Weights of a small GPT-style language model, trained from scratch on English Wikipedia.
Architecture: LayerNorm before each block, biases on query, key and value, tied embeddings, attention and MLP in parallel.
MLP neurons of a small language model. Each row is named by its layer, matrix (up: input weights; down: output weights) and neuron, and shows model dimensions 0-159. Each number is 128 + 24 x the weight over its row's rms, rounded and kept within 0 to 255. Numbers have three digits each.
A block is one neuron, or neurons of one layer that tend to fire together. Before each block is what it responds to, as a language model described it from the Wikipedia text at the highest values.

Hyphens, colons, table pipes and words like "as", "by", "of" that join parts of compound names, offices and titles, as in Under-21, President-elect, "Succeeded by:", "served as".
L2.up244:103142123173069142103132102119135138162145120118075137117109141146152137129141123157113123096126156145115128124141091128131151104126140153150106140100141124160118119094187156096107115079141141124124108130221124132164144106082109112148116120115157106167149125122103108112131128111108175154114119159168126111175097143119162122147112126140126198148129123126160104080084172095139103110132143100114136117124114092137150144113153125106132160111139109149128113149134137111105167127150127
L2.down244:111121136164170120125137122100159161128185134169170148083053107129144132165108171115097128122108152109110108131120099153154112125101142119158109088149127113122143156130113113131154156077087123106152133122167143163134112151111144118098104092108136124140142125107128171129126121121130135117114140135148149147132092131134130111136141134075125143120084088108175118110158152114157153137154182103119153076135072145087135158143139111128138072108125107129126158133126129156108134120140137

Final sub-word pieces that complete a word split into tokens, usually just before punctuation, such as "affili-ate", "commun-ity", "Americ-a", "Comp-any".
L4.up5:159127151087106114086143157108102154089090110079140118133138155079104149112103102112129127145122131090128106149147102151112124144133120157084171111092110142173108109094147127146092106130144138112129098150083129112084145140143117146140127155114132123143099135135145186091162149089151094109146118119114167133139132144117122131134143165123119163123157116140141137157131144179136146134174165119141139161111141148162150144130165090127115112103122106144071079163094113123128136175128129
L4.down5:115114107165166119060144148154143128119130144110135153137138098148080094154099156081123123146141120107132134157138150095122132127140099141135133117118078129103103129107116133129149085115176121118122120154140111177143146119111133145109163147100137138154117175124093071154087183139140110128158164131123067135153162138149107190120130134105134117109117167120079154083120123149130123159135132130135172088099104170109141119164104136103140133159132109103134120106112146123128149114127124
L4.up159:136146100129174107145110097143154147096154106124091114138163113135119154117098147135105123121121139127134096127131121105167107143137128121110119136111141139140124106118162146134099103119086135076125121091133117105141102104125136138146126179118093117091116176141165133132141101099120124091145115112111164173103105116161145089144126137148130148154153134100173114088121137112084144098104120102186127193150120138147090113157155152116116119155153127119067169117140131129177165179149136
L4.down159:169075101155107170105131135099070142130109139124156154113114114128117132103155158102152135147117145154113130172159137138134128126160133101149105139104135156120106130140102144156155091152124081109121107126166132123161166151137146103179171108155126135156148127141148107143138114133127117108152130144059093119134143116178146124136101151140122141141115137138088164110098135120160104156127149088128115092089140112123129112178097150130100117107134082141139112077108151120134152087090096
L4.up282:096117107083143105161160132075139127092154099114116106168114093088145158108109151096146141133122129089148126161151099126126118110124129115107100122065129166110161099109141148118101134143172113126154157124144113117123135173101122105126128135086095133132141093149100124121126189143155137164122121097113133103107140092161140137154121166153123096130134132128155193133157104146131144160125154107156128143118155103128132112160123116144117088128120139178102100166150159092154144109102100
L4.down282:138111141107129148149094134159107186129136133114107109116128129163117095138133143127139131124144176140141145146142134140127124130119127119182147146123102120138124109107114069133102152155123148099097100130091171112141092066147171163145172119121085107190102130159130112150064121139157100112160112096124143154116104122118171155128105167160106117142185141125111110151129119148140156115101099106136109151138123109113117125149151114097156098068128089129101134097111134148150150136135134
L4.up291:146133127143089182111141147149091146125128165184109130121133158103127115150146114118131121174146134083082152088137126099138100117138127139144119150120163134104126121120096121147103123138072110094168122100100150139128134138132168102122158163113161132175187145123163121115124103143124139121113151116108119136135102127162133132156156165158125120182119151114118091091114099093153111166152109073143107140087100081136129130117127150126157092139129123102098095141107093105108138137160128
L4.down291:159136123143089128094100122125143119150103175168104127130150117066108131144112129104129132155151158153128181122137150117130098095130116155120163160108094137081148115101144162138137124125140072098142191069173139095154091116128090105149140102127131117095119151185132150106181149122119082127119092143133144155146120098143142126127129130129177151137117102132125120148086115129127132125128176127155159130152170124100127102138118095118093108126147157130128140095122109132100124123135115

Word-final pieces, mostly "a" (also "age", "ague", "ation") completing names and nouns, e.g. Jamaica, Yokohama, Drama, average, language.
L2.up64:159172105119124089146122158128119158088132120122132118148130146129136146118161137156097098163106136163104114148139144140110125099138100137138136144111139129120151129121118156158118152084097118074117152116132093116107140120127104137143205116101116125130137115191120196160134130161130132092138107116140123163065090098119147135123115204135112098144115113095137112138104148138136133155139160107130138130121159119131102090154169137132117082119143161114149171103102094114119092134126156
L2.down64:122146068165091127172156135154143115138123127125112119117155127147126140164138196141131164081131146088095150156162102109104131093146111135107147132096131158159129087112102113133134122120136123109078141092130148110151144129112121128153179105159127109156129121131141107149175100109113086097148130124148129155099109102148160113173093172127140106156095125101101137116095128117155118138125132129141151116103138137114099115165173152122071100145142150133141138136085121118101175100144114

Final piece of a word split across tokens, often inside political or place names and election tables, such as Parliam-ent, prov-ince, Liber-al.
L4.up18:098137112120113168122109128131128113094126114147139160140130145138114134159119109211127137134152113169159137126137115156139105142118121146112130121134093086101143120139123122100163135124173113113141124139125135092112097140162138166131131139072116163093130133133148129116142123130141115155118125134149081139128071131110110136110203137119078111119137093185180120185108144118138063126113136115123139129143134135111124120130118099142146125124095123136126185177176101126146144118078108
L4.down18:138090121108101145158150120147097115106131125088115136153129157127125081139126106129137143123156046120160192137115136100197131105130112145129148118151150134131179084138134107099171102112082124124127147175093125141119137113139120117117117107126127121188104098126106128119131115089155104127126137116157132131125109152163159157180132161109137086111088131134148176142140152119133149110116127166098150144155137134149104098110089103132122115129132124109135115126083151145115170123144093
L4.up36:099100114107170083155116147097149125122139178142154141129108138086155109120152144129135113063109122115109120145124131102117159108099111091147191097142125113148120161106118176126135161119123125131132126102134132147128146111145110151165106157112168115174109112138132138155101142136132105121093139113148109159137148134133159128127128109144127113139111065170160148131129073155129139166111120126088201114155103143138089090144121111119114095125155135151145137165139100130121165111096169
L4.down36:149127122153101135121119133139109120115152106155149085131123098180110146134107152169108132160137138136148134152132099134128123132199114179119110162130134114122154088141149096151129076118137139133120072139136127113136117158117125115085139116155118132104147152143110142122141109081112109165130116154139102089169125150141086163127135177130130140119146145046105097164120135090109088145106120138172056146120136116120144146137108128150132154151119112136095146106109144151147138127108082
L4.up58:140122106138125141105102156133147106104166120155141098113129098093158126172168100127126125108108130118125121119130126139126112113085137126115140165145117147183187149150145161116114113066136149146148074149148134131135146113134111132092125145114104104171136142101168162140171148088157109117079109174128105121141126165147152136147140140138102124162164114115128106109174123150129108105142081084096077126162148129103099112135113100125101136116158088132107102148117129131165105115156100
L4.down58:135136122143150118135119172100110175172125111125124124134166116136140161129159127129119148112095137163131139116094117107096129132131153116159092126129139088121113129121083088135089077095125148136156154090148174118105110103132072143150143095080112144128115157145109098119125150133106124111121139129125114133179152178115146101088131107165127120142152105113112124185152116083093113104158145150134115145139128128126139107152115159130139093095102143206124133148154085126137175144120128
L4.up278:104103154125129130073123138111078083080159106140151152125114128137097133136165144156113116160108124131113156137098097116127130095113145103153130125114155136152159121130107115117093178098121132141156085181097117119112120111158104126159146148118129112150136135131123149161125120158075168134101166115090206157143121128121100099112122124200144131147170067105140136120136122102120143138117144142129165112117154159158119122144147111129136122117155093149137094104151110138129150106148131
L4.down278:135140104142137110159094135145110147166101116155100109174152123153132164092101091107136132081149162169148094131138140146169120171146105159100122117146088126131149152121118115105148112088153132079117108142161138112142133131119155146157107163126107115135102115147145135177127154080151065166165088145143060117158162130123119117135116132133125123121142127082094144151110095120114083156169122108113118146135130119122120113199126106137129115099139134137107130124111108137148122125119096

Short word-piece tokens in the middle of a word split into several pieces, after a prefix piece and before a suffix, e.g. occ-as-ionally, de-ad-ly, comp-an-ies.
L7.up49:157136144097102166122128121158150133099164143101163156098161124114140115074103127106115133128167161149144095105083124104092120166144097108164159120117141115127104140159106142099107056108079104108097145138147088144152154161164116117119172112108155112159150120119118139112133111136102110136112105151078149159161137103094129106137136129135114131091140118129109136147139127127164125156110125122110147122112100130143101082114131112122164148169122148130136180090120124117164142133177098
L7.down49:160130127108119131134154103088144116110158123147139165118172102164129157132141120140144147175106105150114120085144108065155127160155139125118171086101144119084124134135109139137136106157122093144098124097156151078167121133124147130107116114103125120105131150126125077157063141158111120127120096101131128167094105128162117169167104149159148154125104146131106143100136123141142187096132139120105151112127106144140143089168104140118147119124143115156108145099089165090153115129106105
L7.up214:135076076138094172116141170101114148125137117129136159107142125102114111099116128130138164142103126137111130163117139100123116136113187156137125188142157098133098131165107120174091125165100078154123142140084095157146127116174144165101154169111139111164121090113124131138136130120108115133088137144106099184104134147149127095127092148159128113107124149107148140131118120160157126150105145111094107104110088124132117145139147145108158117124146107139159140100135131183153159155159138
L7.down214:101178117150086128121139081147122153121115137102145131124107101060116107139161103131136151108133144133139144124116155136139104093116113126104126070106094157135125114183136112174094096136168107098148167125137104147100135126131123129131129131079115106105114134123177114162129122143116128115140156145116081116151118120171130143142142140147169151125146137129127141139157164118117103120070101145127147094169115090168160153109168134145148174151179154104152111097118116120102093127117120
L7.up242:104115102130138114130145159111148163123127107090091160107148116115171141159144134143154133154125102140132127132121134104108105143149071121109131110131159143101176108131184123120084123136139127106105129097136189129133126108153120185101126127126121120136134163143092126118185132109138107136115087125107114138116130149143124145125143158110160142129163174181124132106128093128150153102091173102140156148137061161170103095135145102106134099121130095164127121085139098156153089149121143
L7.down242:123138074098158125143121153129132113098164129104137082114121131134125111141071148097130143118156116120162153128143128139126175109111113103123164135125105123126111105105117143134157144177132199140145128157136089142161123142075131115169177110140154155168144118128118097158140123123151120163147117086114144120158099128164119122085099131104121119149108141094136142093145123112120161116132138116109117116142125087112134097128145172132113124130156157095105171111157097132065169089088133
L7.up244:171123139112115144177104119128098167147093140112136123118143150105160119121106128136164139146126170151130112147135147122131191123139117181109124102128099107113083140162174155121108115109116117116112130124126139159101107131154131177135107127142135110149112087151113109105137090104095109124135129160139097143142099142127138115118194151132151101110083141145178171120092131123138124151156131144108114121094089174079103112105150123086119147109128143109092129119131079171157113136173114
L7.down244:130113148126144142121102113111087105106099161119085134158100129116181102119130153111125140177097198133127102128102087125169083138098113136141149135114149112152119126135101148183123166121139118115124132113166072146132140125181102136138100094108154150132131144122120130110120122114165117148107153127147117148112117121124153173085158124159131137108130162130163158129095151161130126123129104118121095158116134105063104111100130113069143158127122150085160106133150125146140126131116176